{"d_mlp": 896, "norm_place": "pre", "optimizer": "adamw", "decay_fraction": 0.586, "decay_shape": "linear", "batch_tokens": 65536, "dataset": "wikipedia_en"}
MLP neurons of a small language model. Each row is named by its layer, matrix (gate and up: input weights; down: output weights) and neuron, and shows model dimensions 32-223. Each number is 128 + 32 x the weight over its row's rms, rounded and kept within 0 to 255. Numbers have three digits each. A neuron's up and down rows have the sign that makes its largest values positive.
After each neuron's rows, "fires on" lists the tokens most often at its 100 highest values on Wikipedia text that the model never trained on. A number after a token or word is its count.

L2.gate26:131132145158099155101130087136125113142142181151066129131108064132154125161175122147100131154136099065118078089146118149099119136159106131081141151093120166165183178146123106126147138096193197094157149139076122136099061115183108129143156050112134107121136111103085096168146099163119188111092099146088126109140142131054184164091079140110067141154110162123070121149166070058132138104146196165135098182168118091160172140147112121156099169095139130105132142160165122130121120157089159111175178159082174163159161155128062113115167170100096114133156079162159105149103158120092104186
L2.up26:135118132127126144149103169141116172099127145139117096126158132098119134166119161170141108142095096177117143143139098128170125183151186100103205054163129061116149100144054136169195104155083155134182152155185122096191113108050162172156101070140141147147079128049129142127181114126217110165114060100162167102089129076155109069189119135142173121121142142103157148153111114136153145093197120096071163129141154120134119070172088158136110093151131127161104096179149159133091137152107103120153103145149152117194163129167135158166115130148130117141117146105075127138133129080110083147
L2.down26:065150165162135125136143104145094093151171141146093166116165077114058156168160117136138100137132127073128135146143176128134117158131118136126122130117065137155100125128142128154112109153116137080141134155138136112139098098129140088140113161139163191094136127120112161116144143160137138096133128143128080106137186103148130143106121093108112114107085127130120000108122125096092131083124132124139125184116108145101174140134143139106138255092144239106090157141145148136127135097116160172149156088136140115140073150095092102101128131087098102116141107126095173122120114131150131066
fires on: "20" 78, "19" 18, "99" 4

L2.gate495:084131113122109138088114119086117159038120172145053081120100095097114089166100138145118079130159118183090103146116093121151135097131129140042157125135063185156121094124094150163118101148158175187137153160091125108127099109143128127114170071150115133083150131072171100111137111152154139127189123150087158107122119128155141083147071128133065161119096150137200143068136128104111064122179177092139095139163153056125090117191147153149089132124107121120161117161099174083109178122072134113137139155137135175169135111208153148110108109117117104125103065168058111088097071062106142081
L2.up495:149185148109163167099162202149125179135127191186123089111121139116149098164120152144140126121117049076195061135125104100140150171126194129114093157125143124103190121134096144078147145087095182080145125154120103143166116117073150138164139131159129129075120145114131078164119156097137163112153101156135091140151117101080151082129110125166131125101111141112136124112154070116114091102153148166190172158185151127137139120113160117130110120197145139139163113105108090086136113051141086116136045174092103144135126111159123215097122096182124067056101149139139115120144146135069164125
L2.down495:090114099110139145157119148081088142121139126175068160140128112170135194105146122119097097171165136179101108163185101146151109146119125102063185144085096152178064096102135071122093128164080151133109145102119145142112137164161161158130147141145169087114147129122136114146073117132133109128168154078101114103120194150155110150125133108089112051168171129145095123153133158217186138136166148108117130133128156166084171167154090105151200207098102156166156143099156179181169141103130118166135133107126143108147113150150137107156138126114091166094100168190137120170088110115147134089
fires on: "20" 54, "19" 22, " particip" 8

L21.gate759:096110115101112136184142124096098098104102108136130127078089105170118133160168115116096194175159116158077144138138102136121171081154075120149132092156123158096130094133084126082121075079187162109145099099086099092121119137070118100177090082125101134153151109126124092079072090129059155190115141123126000103149111091198154118168180116102124135110111074101112128130151174059121109127134102165130087080166161134091156079197126075106143160109066150132115133104095128171157183096124161128132164097161035071139131115178126126160087106149106115120136103171118126114107133062127162113
L21.up759:048096055149146137163090114086132142167110143149128093179138137142172145115149105074157105089156118184112095131177118142094113191075121136180108137071184108127109137087198113159130145154164113146145142116096132124141089197113179103176098168157084143181103165054151102105145178166150061072140106118176125115114111109138112128141164142102134159145164123109091038121155190097057135128116130169095111144100123165128142178105116136162106132130152152086107103129179119075142177152173099168174140145115124132184171139099076137074134112196100134190163097128159148106150123128150161130
L21.down759:139139157151163141125134105112105118162113150085099054179130168093104111200165140170160146059158133176146165159152145217095119102130128116143123123116090115103079099122157151107125124033121164134150085141113141110113106089102155105198100158086114088111000096123112117080132160096125125159122096111179171137121119101111132117153181100111142088159148102102158047145069088105055139155123114146156187149139163131130174125131125169121146132133106062106101110140128087112135173118129082127128101145103152167106101134102123159110172085124119140113141156105130119088195155094101156150
fires on: " E" 63, "E" 10, " e" 9, " A" 7, "-e" 4, " al" 4

L15.gate895:082108107123153120111121154142166116157114157183174142114133132094126137143172134094138155149146092123153099148184115108183174098128073104128115149077169136116186111126081105116118124140141132096102161073136082134127131162127139140140136146141141113127087117145071065110137123120063145146164156160095128170108122147142130089140195073129116136018168112080159146173126220124093187100117165153180135127175144138146117098163143151115140122076141125167176135135106149177122131182167131184128215103128130121111114071116159102161159102129115223111052104133142115135035157128203177102
L15.up895:143059173117138110154151111080136132123162129076156166109106134101111090122176127087122120121122080142080096122155146151088096116151083124167160145094121090086141175206089189181163159097152177141155129098139112103109177192151148145097154123050108125148138151172090154136090145137139129147155119154143107183112133158126142121123072093157187067102138136188115160147179129126122118137059106177135097179105137101138202119107100094170087137086122122148161145177161114111146123123154155140150101103098135095105111109144113049101152184134162138173123132110121122139107105105149119095
L15.down895:142169135162167134156137122110162142160136161177142122115162148153095122091143181137110114097212151184107131183136172169109078109171135100127123169096121113111132152092181154067128149111117100152105104113143132111157126128141134095114106141193108140134089166130132089076091169123143133085099138153143095124073125145174073186163110087055137090168116102140159115116108120122068145148143154135120145084110201121126124189087133137058159134209131068128052145123136098148112105131146094073139105102145170116069109199107149132113117116176157104147140151141073143176148085123108141094
fires on: " E" 32, "E" 15, "," 10, ")" 6, " (" 6, "1" 5

L3.gate515:121110141184157125118182176170144091180147118125141124106167123144075143104064084145186106134089157138124124176174121132143213094188100150110089110135187160086070119139105105138127175158129133140133162107130110137120139152122184085120167091106117103110075072097115139105130149119140189123074107124144138098119198147192078140095123120086121109081166085147167130167165117144091141140137169109090127177143107159199105119145151150170147114143126119136148098149133105074114129143092081160075159217121160169182176152113091089112153114139145162187140084170145091126184109126122128162
L3.up515:090121094135137134124152130154133101104146087167114153120147156068083236151124088120138117099108181133110134127114126081209136112078190128059124112117110154194102103122100191135091149141182198126203104118166155140131116152131158075142141128108085089158076078143148123147157088102156158152069149122169129129156112115167070092140107124075148146093141092179115128188140178128130165165178078126135083129154091184178148151125148157141098129117120159113161102106123171142143085153088091138155144149075089149132120159156113171116138130115032147162133117125159123131132162052080109097
L3.down515:142137101166125208107102073150121117107171144120139105119139166130111122162123116153158122103100134141080063146155134114135123168127120156145140139050141141160135135156126094161131113142097133138206148112120169078162134144146129107123159135175154123124174043142152128106163092085173111108107130132117125114172098109120137160107147141151152101156092121125133145170086164156134143112134118091130111186118129193120162165077101123083130052158168156078155089156129222114099085121136107109149064137151105121157138121127034098119119220160130144167089100093122132145133178146125063062
fires on: " released" 27, " published" 14, " described" 13, "ified" 7, " announced" 6, " featured" 5

L8.gate228:105098132083143165222140097123122184113089076123084121135142136075099144167110173162117120153113108112139107169129164161121121149159047129082105109117147182150166106150106124189131172172097137066047091129093129082141100134122119115115138089115121139128078134169120118150126117159063173086147156175105177124119129137083163147097179146113207129123176153157141140140093110152162104138148187137102097178180109140100126067154162130133179133133105120123077102131139088156087166127086098140155155172171156113137031145149121111183099142121119131125139187131113106118167161117143155114
L8.up228:172133096077080130170179073112088181117121164152091169104126131109146072104120193161097117124132089138159124153152123102145154144198136145078124102166081163143126131123065185106156129124149111120095103178086099145153097129129147129110145117161129112114138136131114121095091143130079163112148162190150160136124095111088174183100197142120160052107103123145166115149086088130143112154195150079081071143158125151130122105161165157118136094119163136076084111096167092179056190143066105087169128168134153083161117171122134149207098151107089071090172115136137113114198115117136148121
L8.down228:077158169104088161140153106125079089114146137136154126121073114136151102147100093125121151057137057112132131145103161112147205136162215139130143126143146119107135094134087175118185087112183129113161129150090119139113103090115096149089157114140150159137134116135043187152124107142151130136147136116126092131146155074087161105097123167144076070135085144127155196176074097162139126207126118136132092155127127125147148081122171127139133162094125159054132116096153158173125123149118101124193113132133127116077172158065125174064148106125069109072154111111168182138124103209098077172
fires on: "-" 69, "\n\n" 14, ")\n\n" 7, ";\n\n" 4

L22.gate108:150060075150143145202134088161154097133133110139078051077157141172087163145160131148178135101150118128147164111081111080097089137114124047109138092114125108139164155129100088114145168102090147149122068126108123131134179115114196145141159134120137140104100175158089154133163119086138142162079143118146062153175126096120131086117116198155093113150142110079087131113112187178056112142079120189116077146141083146151160071149183109154118162114124140148161119152149183154139134091104166131168097148111169106168101173141122158185136156133153098132107137135166099138085147135141148095
L22.up108:154105101106154124138087089075143151195142164089122138105119085189137183142137153094159159128119126139117126119110144096135151131179197057154126132125163100141106137167167158099109098075128116152109134139139126125124169168103133118106116035069165168121094141131143149149128110130097118167124158129108111171071088124130155111164137114148087155076183174130138149066085127158094095116120147109149130166189194106120054089080068116073120132188087169124145136165143150228180116122142181094097111135143155119184171113090132146103187095146093116141121087126116106114135103140164143154
L22.down108:121144149116097136175149154103152215133133092161111168151188164163128168097079126133093120138143103117116073094155069119160091129109116137152122098102113148140125120138138118135180146081031136099164105154135102105108118128166086190066134188043166033135115109134160145131160136123134145147116051131111157123145125170140097141111147070172080123090054128150106067114109132157112116145174153139128081113079124157085162130123117133074115135108104040120198152126173120110153186120104119158156168145075109120158087095165116100131160183132158097074094143139146119072172113156111138043
fires on: " \"" 53, "’" 5, "—" 4, " (\"" 4, " “" 4

L8.gate33:095151121123167136127146114149155106125105154160174123098119111077153121128145163130161149106198065124072099095187121186148156151150152067117075138119118141164136065148101141195099075109087166098098129174125105153125094119137123145147139141191157096152144144153143110119174055118106190067153141094129083084132137156134157116128176185125135113160172147111198124125145040125124161102157176156130096155171113089146162059145171130109157144130117161134058127141085176164148191104059119088132162116124172075126132126165199099158145076134150149121141165173118164089155125183101087125
L8.up33:102161149110117077162144161132112167131197111134162156158068104148113118109157103112139162148131076158156138126110160146115133173098092082184137163159206094187123096073107078161103158106113155220164109172144124143092133149139122151059140133094135161120098120107109129170145154108077131150060111142141161184132133124130155130139152116151084121088180184130096117166146156099112107111065128126163074202157134117116108144062104142126091127136122139113136095071168077168083134130104130095090142141148157089136166196145150109099126128153127075116104093118116148116166088098097133147
L8.down33:137111160123072149190094144132068151135157156186161156116130138165211136150116157145127152100128046127093158116095191127157100164107148127095126067113179128057094085146142137164156140129110177079120209108095104173141107090171121123132127123142123105028140152155116157101158106093141178078143168087143109177180118138148143151104154133117173167121147131129176156113115110151157102141139154150034130091114121156086134123103109174120160068102126136105133179093147158127151153161076089137117141096130134103071155139117091183117120132163098159168118143214132148133071119167163113156
fires on: "\n\n" 33, ")\n\n" 19, " Home" 13, "ational" 8, ";\n\n" 6

L11.gate115:148149110126138118213154073128134169126093154138119114110094080063137099133098108165097170149144131106141101126159179126149201108121097163123068192192059104131128144085146062092102111112129100118141141144168080145130083113148148106160150126191146084128117081156105112146086122147088083098163135128139126135161076118149155103168151121121146106126105182165069117173147109133100119132109110152160076161125132124122084096137158072145126135105126153122120047069117181149133136131166116096151212114126136131150074196113177097170130092067155126136131155232118082094104113137113139140
L11.up115:176132154123103156074120114191098130153149091135165158179127138186162129128069172165123126173151156107120182115068090108137123119147094145151105168156162131163128110118096151147130090128182122091110164180130143142156026146102151096111142143096114098128074160068074113148142164141119176088139143159103138113094094095150103104137154084142082153131161123108093133122146187157175094096090108112106118114170190163184125148117109103123152148215116190140126167115119108132176134237183159116062126136065169114148167110134125163148171234128107128133103142151159107149155073130108127137
L11.down115:201123119213134158157126124142127132129114155172112199072108090170185146182097063171148143122136108143098138110089127102176113119158084103108125165140123148180100151119133121140137098143153130118104131150169079182114032117090063114169116143091148141086091095130193110134110186160129135107153163149069134156143121129141180117142200192146128119085137174167106075130102161125132148151114123138094135167220145154152159108151124141172112072102142095105122122091150108151121135161090119107178098141098183137140122111113084173085170145077118090149125157127172127138165096124162127151
fires on: " |" 24, "." 21, " /" 14, "-f" 10, "ong" 6

L8.gate644:102124153155139165148119127146183140131120168123144058065089123096094153121121098124178166146106110144111128161130135094185153141142123036115081080161123177122165122117104114132127141067061073088083130158098122065143170111136110098097081140115126074119150113169146116071141130163108137107179148107127156134209186153162138193137115136171151135122170128159180117119142072081139177111132138143100118117167107116144116069139124088153183123106163164125141104120163136126166151145081156172149171134114163118230114096115122129096114138158218153128087158225123166091148145137109145130
L8.up644:121118165134108177128154162149193118160136096153093123158155104128092095149110131139158111111111164088097072162130115074107115160141116120110167114183146075146081119143156112162095111159122138112103082083091149111180117210134118116153166124141142121191123123121192195087184153116103184052133104149089118144139176106160115122184140142181182140165098070114142108166086105135096149119061103175088140153093091203115159158106122127080109154076123178129116122061101184121127156143102078154161091190168208093138135165126101114142116162101074133120149116119130124122188109107143132031
L8.down644:099144066066095189139170142164099163147169133116099180161156131140127126059119106175139097095157149104140104140167105148128142120171112145147175132133118118125109083097097138136127067156157167080165153136153144167244122156180104155163126113154123212103135158094154165111087104147105111156104135134100141098123126101162109093102051093189062151142141093200132145143125126114142202153163153109142159131098056135118087152154123178130134084132130136107156116121111165156153175124110095118169133146166195116106148114184074104167144082168160173132149125101147167085100139163137090073
fires on: "ic" 15, ")" 9, "3" 8, "9" 8, "7" 7, "1" 5

L3.gate454:150109166161141150165082134126130083055100088122135132133142163136074143117121155128139172130137148108084149161109110152128201164103098064095111080143107152088116082148121160167141125115065128115087107157112126108144176166134080101183107120163103168143100136146136091158109181140141095138141154139117086095175119187115095061087210128106122116138166137116116153175122125140104088086076178168153131127137095112115089112133086152160157109117134122156179112157168143143136170148055154120150170122165107126088092147151137035135128146129142103151130141098135080154179133018126099113
L3.up454:118150138175226126138168158083103114116149141080119110151134183110101102096131124163111136092087107129130176143083133149155130190186105094064131068154117144075115118116095128108174132091105114174134148073137124155142117164068093141154122156174108147134170162131140078191077197149109108105149116129142126106122183185123103119128154105140131076122134141131125126156137111164126081099059164188066097155090143126131113116103063113089120119155141127120131171151141136127118176103073161106119118101100129153105160183125180108127124128101146177096135079119142155183135145106161165138
L3.down454:098128069111113134130165120165118096128169140145152123100129169130165106121129143108066110044125125177107133144085108101127146160182132147083168068154110128130133138121117148101152117098100130141084114129140099168127133068169120131131141162096144121151181151138119087139202155146114184111062089102180150106149129127130114045145123085184142162089131085169113143168091120150141186166117091146071114147082125092131124166111102111121104068127160109159125090147084101107144092110126161184084114113050164152103222186088146162070137153125150123121178065150132176136200109190140147098
fires on: "ar" 18, " said" 15, "ost" 10, "ate" 7, "ade" 6, " Found" 6

L16.gate130:150136133134121159127132141147134213115162154169120170145088100080098121116082185159155139101134108132125182108174164108128105101094148111160153155122095181154127157136086124213131092127092161063116119141156171115161133136162073111129128182137099126141124111114123126155127133173063160104114109178030120128146182157134145181120144146111103111142103102115149174161131140050126124108108137071148121197175110136155179104134067083110139160124138162169123084128131092154154111125131113088156181110131154034188134083152103166183145126163097184145122132146151044121136144132039126134
L16.up130:108111166131076141158139085095137125130119123069117118111165187105070153175154118103189161139145101090167096114085122099113133157115086131167204064076135112152166143166104107124079129150148166064145157120126175075137136147066158076124100125129154128126136082094154124121169100143127129154187170141126142123134146113116148108079125146128174148130124140120195045102089144141093124078102117095119200132159102137079171122030148079122071141149132150104150129085136140126117094167109096147183145090057159159135114173100074135094149190110124129085168080137133227084135139131102134146
L16.down130:172141101074117120117139129159135166115110189139129228133134121118174179204131176172123112117169114084154112139110141137116133071128081130174147145149086140118164104091157114169081080100109151153198147147088140104143190070116106141127166136131149134167103135039069099104112170140157147118155141079101109164108124088190128137135134156137079140175106163162150110149142159090161125188157109167126127181171125109177146096176091113158217095139123172161150090125121123132128158171146142097193162150163143082169112108177157116135097152128068116127094096141136126100178056159086112124
fires on: "0" 42, "6" 5, "3" 5, "4" 5, "2" 4, "1" 4

L21.gate429:095160150087144111079133157179193183089137093140097133117159152153095192091156175114154082170147085137186135135184129117161157173099145118117124169112111114146182161098137166139147116080117146133132163135160102152154143219045117128142167170106112116099172126135090163173125149174100172131148103075094080152154120153188128148157139065088145104118105127123129131074160158095122106149092158120160149118089116111183146179149168077118117170094151164119205097184181106150126144126117111168131128169094156106160153035164147153168135139120113090141115117113108119084158102132081132085
L21.up429:138185146137118121106092128175132121158133149118141144070151123165147127118071088134129104120141159175153078176080125115093142132101107065107134139161055068145167146072085111063104087103076121104101145043133111063125137164151122113151124112177081172176174127105101177130102166168145119146163136139140092123117170173059146115118123151137087135088078161117164075146101151127103199154161109110133087092149115083132105077121171118153161178113111146100132122049187144181124188193171118130113120133130164159123089136112168153111134126177153125110102121122121115096121132177098185103
L21.down429:108101124181130108113200125101137106107107107128129121174150157115163138255147146119146164155149144128138125134105139140135160161157152148166192160122098108144111137154162154200154121113171140128135140087106165121079136088127100144152114162138165112149000160112169120151170122099120131158132127090128133124137086129124124083077150115136124136136156163115182102157132098134147102137176144130096119135127159108150123159105121118100096094117080154157090184088117134149096135138093142124115094146116116109182161151142109155112113162104139125168114164089133185116123085111097121110
fires on: "==" 21, ".\n\n" 14, "0" 8, " century" 4, " n" 4, " Pr" 4

L2.gate855:134155164144120165093144107203112142159111168154092112060099109088121078170109171145153189123122090089125123127115137094140106089144126129097127142140091109160106116161117131121161096095121145162162145121111096086077099093095189146211133104170082158112113087085119149128125124084146120137163060108212121173131096131155102162118126069150078131115133136147156127091164169082101085110158140130121094108123133113116135129101128122163159119161171145175177159096153119121109086141069138083125146141102121097101091139117120141130075167173103148087059122120132154194113114118117169169
L2.up855:164114128081133124074100219041134192129108133159117097116091116105130121132143151144154098170099080171212154090115114126150144125137122086162112184117154126109125142098126122118115059174151151170194074142138159118153158131125138139111138088093179116080110157139102149125188078102102156102168115187121071079093124140139134133150084158118143126096100151105097140099129122108124109115204111092125149162143138143154057149099157116148154110164086116108102101199111136110070128095134178098140103149145149134142136081191177186120075159152193093132111149121140111082126094150113158100
L2.down855:140098153110127118123130119113197150154052144149160156119163083161166124177133134165125157120116120108064160180101193127099125102120078151112163141137133143162108129169145144147144123181106139158115138114084121121104089117130138187146129124163133095132069087147144193173126132124153139123156085106190129136098112167149124149146138076141097091118165108126118000144105138162113116155148205121098142165094069134117175135150148088140167186143107241182119106112112144161143127131098146104170156146116158145122111161054124110067091100169115161117101151127106181174146119152150143146
fires on: " more" 39, "20" 31, " Grand" 15, "ecutive" 4, "se" 4, "19" 4

L2.gate501:139106118178149170102126139172168113103173161117163147137141155117055124074135079155201140092092123100083129154195113166118176091139105163153125142078191154155089113118111107129128167119075167176192174098218142118098174142085114059124197120142105154159114106155115105127154154098166164132125143141114119109105172156137076135131054101109106125106167129155132121150156116125143141073174138138085072171114110164126133181127101133160150157176103194147154141103120117149180165169135114155105146143125136139123133152129068123120132111205172175176099123137187107183139138108137060112
L2.up501:129124105112114109138122173102181152106126161076159085149127116181087208154094096169143078139126117159102141166136178156098154141125119107120130071080164150114124104147097143172104156142111153195147123110149094095123134172131062154112099102129016087145070083123117161121173180099159169168143185159112114140116158192116095145135085131051157124077136151176169120182149103153155189127157153152075130116146076120148113165153119102136128059133119120134121127121119096168152152152148104157158158157109104171158144139176096093144169067176075165154119148169136167127164160047116170092
L2.down501:152121095221131169099103096154101107126202125151149157088117150166081122089166103151172127029138106103166111144143087118117136149158114137129131123088115141134113137090154128184131143165085157124172136122146099102129139100121131107126191165100146141163172129128159134156175148119184144084091137133095133101133107150156130111106120121135131136126089185103092255127120176146074148078158154115129079187085105154106107180092109152151149197150132186112129075143089167151133123116122116136115090146144117136137180159122085100088125176143135142144112160128170081193148146155162091121
fires on: " released" 27, " opened" 14, " died" 11, " founded" 10, " published" 10, " established" 8

L2.gate847:118118178096178128135108099088118178116143214161083115142129103135063054164150131161115127170092070164110127136134141101118146100066144153146064163148111132161131069087109158163150120075138168208161136224142096142079092128107153108115081087144166148121129146106156130111168130095177126132162084125136125125131107127169148127142136149148076114074098179136125096065193095093065135121156132145083157114167165139158129099100133135152080134146125098105102138128106186069135091142090186102122144108145126149184106112158132137094132103187173125165097149147103136145110087132060118114
L2.up847:082116154104172178139168126082135149099114191140113088093130113063089083167150140158075119136125072180143145091152092094128159134103148194144088120154086160144087062110175179131163107109139151155130130213150091137139101102070151116043085134171162117146134089128114123168149106154172141137147158134091074169092126146116102139125119119136091098051054171152152151114141098069125175157182100209101095109153120113156068152140127157117106121154110080134114140076100150118110096138086162123116140135131087111139194100145156185086110102114149143080138170128115097154125150120112132094
L2.down847:115140151135108118149158124137163113140065108084148105144117076143113116045125113125088105091129109145096107116167118144131126180154106223132191094143136157147032095102133096136130132124175097169109100134051145110113131095135138169064083184134116131186178146175135156191093113107109119136134123079119128174094152165139096131160105140090159113147116097133122041133171197118133148153140180177115078135102128128136175163155082146160193142140128144144111167125148151150097129119122104177160192101133062145150119130112117132089110140130086168072137132182133125148175151115156054097
fires on: "20" 35, "–" 32, "19" 24

L21.gate338:133132128122131110174115088093169126144183142101093121060117120117130135115163132133134131138170070142120075114161129070123102129153140049131105064148110188118144186090116121118144124155133182125130119136166124106132114102157192137101105153127140062125139076128100161106138128117138081116135170069081077126081095095121188147131120119136080172113130120095160182127162144132101049094102120135161096137185166124099144052177131095151056114081086139153095058085128135147122106157148117119089152113072129048153099125108161102160135065101202155117117143167094126054106175148125084146
L21.up338:173102130114085184144107181188126080143115120070111156135099109135172068088142102144158098113109063132121090142123105101135162077181172142141159097149157116123167112067098097104150168125133115105148180136158140083089152169127123113140119123136043087103158077158162129098102074121123138113135164165100126127097190109110125103145130123121101109118088111097178078024134134123133153127128099125090122067105143128109155179130160133086133178155135142136124187095191138146141153125085126074085100144120176152141104156112214110079148113112129134161133154128121163095165109156183133182
L21.down338:127125146116126110123137098134119106146100143121101158138175178164182136234095113109147135111137174159106144129113110121178127178079107109119112122110092146131079088114157097171109159128125147120148102124092164145097164138115137165131109104097071121123000135078156097164155125148140106122121124179111140090143140138124134099127168129149157163156161108119118031150143153121094115134205157077106144105130089120171092110129094132155164052130118188065154138160120117112125116095136132132137084118129123158157123117142149185107132141111065130108148135109132166153114169022114070176
fires on: "." 46, ".\n\n" 8

L2.gate427:173149185086196134099109169116101124159114178145143143035117138118074075186097141127115092124120053145186173135096090076143141137131128109163101140130137145148137075083099146145137168091073189151185110116146080113131050121089105148161094107121126093106143155148109149133164054122163120120107089172165096100150120098122138069114112177139174155103113180148146173133183065086141150097136163195091182080115178073156150073157108126165117141177106113123112100152144154085108126098145116087159187100140200174129170114146082143131098129108152077150110112127154096137101157092154161090
L2.up427:116056151127176143167100150114121159152166185149113107112127139156107113140139128151137074133106085178122117156164149119163165154119106150113121145124093140187121093166116152136126117125104215136149093198175135127135093094086151160131146078188172152061112122086129103120187094147141097134161065190165139103130136126150127112139117124148095113082145160186117134073121095080100100110181109186115129126123165063135054094137150163125108148173152083099133116118133165112166147121092194100133143085151206158131116110169128154091122150150155059157110106177104049200057085129139171102
L2.down427:110111166166072088130112127121128147185147072107183151170124135164109191000102132120139116098169141142093077139125143129090105156158119173162134120077140154160065098116136036082096136135135143141097114115073154073162104113123091080137128165086135156144148117168125163115083166106123133107116119111169140122118164145112139137114107104171098082159093067109106033159115109147126143122128128152095133111103143136099183157123081111130188108096177038148098113094136124133132143130119138161156165097088174120158135128065112141136151067125077106122062164143109126124127137146173106104
fires on: "20" 48, "19" 29, "osed" 7, "ep" 6

L8.gate236:119105160113101139152194085103153139167114098147185146042139104108116115157087131125167171196141089127119090140096176123078085192118080123185127126132087154161153126123153136109085197110086148079075139149111088124114091243120140124154115091137085112112117124132145148080128114130175178165155100132109145161167132154133181117103174170069166100111170147137157137169139094154159112113178118123125092117122089135133098091168168072109100174110130077165079120120138146109084140146075070132105137161134160179153047172127129148089098116103104143130101175152140162121108143112179180131
L8.up236:103193107057132120205155081088093116118146134160137182118099123184191114127085147156158159137139116130136115127130138187119175206145150084097117117152067038117126068179145138139132125063140143129062161174106112169113134136181125158128160142161115094156131144187120115147145072128106176137115144153133116163090080081121168114162158143149087115150061155132136147112090113120109133137095127135117105118220153099141096142081143159104129150066181124118076122122109072184085133156071107104162105140149125090091143109139176170180166156146134118124127140094131086129114145142091079092
L8.down236:089148149120114154108137113137162095110168151101158167118095136178121097136120163138167191143140082128095122150105159150120148121172172087110099131146117127118115088170135167120225120137214136113151121186063134138123085088135126156066107136101151155127162132150095161161137087124118133177125161142066112152128101162069159109102169147162124091119119151129145181145092127103193121219143121140195103117155138105143129108096171116090087130049127137042106123076162145135137155155130113108174107164183130118094120155046132186082126161112108118102100171100156180138140099160124129125
fires on: "-" 64, "\n\n" 24, ")\n\n" 9

L3.gate619:139212133110091119107122186123133178085124136127153080136129111204143149132069111077154104078142088107153088095106134114203147135105139108104112251092144123113109137135089122142102109125064153091187145169089108078084150126075191111170127098103110102130102133121107130145152046069123166123134119160077069111112154118173129180157093148124142185100115153128116159121152117108097112139115122141126091093170073111149148080072117119138154139151076147141146132147153136153080172127124168125085110108094093151168061099129123172107099096187148117151170082169108156107101136162117157094
L3.up619:139149162090045109145112167068127186232135135095133130126175157095108153144144119138155096121120164137210140119164145091224161131150110098074132128117130115102144126122085111180096111124127055114098128210127153092153162111126142162145137102120157146119123186077142089150153121094170105104089095130146181104120153094143142169140071152169162128152125122052158123151119123097109093136090116139064190065160117123127158108170150150115117135132149104157145155114109144102166116151083162137141073135091120137180145136125133088123133176214166204145140140126109087138118164119106160071
L3.down619:097113154143160084159105109122123119142084099068104164140101102146116123093221158164127094152163177126091068118147143151168131106085146189087125130174149158181136102113049155094099125151120131153130080122162152117093142111159173120097108120120103164113149119138121055143111151072109099110136171164159070104154112186164136122088120198138163122167078121135094130131152133157131179084142131166105125147138172163135155168164147140075180144108082193190113153121107105131104142113098113099084076075111110161150144137080112187193071105082095091075092152123151187138171119135181128162
fires on: "is" 35, "ic" 14, "ing" 6, "enc" 6, "ac" 6

L6.gate80:167146153137046127165151174190131150113128178136147117102105174097136133151084128126154143123162079203145106068132092106071116178151154105082113168108083177126151160130166130152057176141122121117168152142120102142123091143105120104151163141086145109096097161148131146121132124113073112145097193109110120130143134160161130126121110109152105126184119144167074112143138180168132156113136156121134116135084097129196149082119127127119094148086096160139083101091114092108082119068117098145152140177143094038123037096115083088212105183141092073150110133177056097183161146123141111113
L6.up80:123075103169122164137093127139096124192148111148064083136083152067160113106112147147141129123161182109167119088125184139136096172118094130129114118137170113177139156147129141172112110176117089117095171150066138159150092122159104137157124137137157112146145158094160137098143116154105138070175132149199152120124169176063116076133081173081122120174125133124110113120112134149092127136135146128139141102094140102168089097107109129077126123119133148104137115148149125104091213172024096120212158096109121058186136154140154176142124132218138149142129210152135163123145183123159156123
L6.down80:104104109142152177114121113158131114142176125131143126120157125128144101079169170156102160138160131166124091137143179162231211078134063169175105160109152125193115144095115054137109118132106143137118164121160112110138134127115109126193102080159141160125093122149097155127134106125128081070178185081167099118131088054106113160135175146111151104110098191179095112182176120141197141090116114116102141116142125150100143090143089147105159171133165176094127110128138110190076123124111144130134111103105113102114091154090174135158121123086093124029087121077151078140113123155167081116
fires on: "od" 59, " of" 20, "ac" 7

L6.gate563:148141156151075170136095182089168122047118060091135163148140171103099159140175156125109133158168141117153128135067127151174139110107105119125055106100114126141135114143105134146107113135083168158072106113133112107110142122093175119167105182125095153124080096138119144094105156120097141163088112173106102185189093165140126105075118117078211140153158143122150131140114146066125113096097121110162124111138149121101120095180172117155104130130157095146193117108163116107180151131152073167152179130135079121154103172182132060088155092084085063131158183095140134110102153059142189141
L6.up563:183109143163097117133143154040114117103124119106146105163156150091136120065146116132059141125152188124057130157084123102146106118134125150134127133119107173127104074092092119121205135103062140177115143151205087150075090073082129164143139159097129126119161107137178112072136164103065148151112096142107111136166104186124079152154081150117153124160132145152182168157075105094127116085129167093125088167150109097156181138127141132110096103143141094147082138108137145139144137099155082124113162081140115121142143177141168120086173085083126131107185085163155162107154108097141193104
L6.down563:167143042138176096119142094136113120146193165095162158129133163115180087086142079139120110044187104175130160145168135128081083118157181148100130164083117173118129106112149116114196109135150102116124132105147138177163093141120098152146140112110106125132234114119171041116204147094132122100153141178163112078105176133134162137176046130178093124109125141155098058171133112136159143140115153126073153100159134174092134174105071143048192125124134161081087106137104144145148095124119126173116115111102106118116101164125115132145143119126117180119078111121129138148130139086137121113
fires on: "ale" 30, "s" 18, "is" 9, "ate" 8, "ar" 7, "ild" 6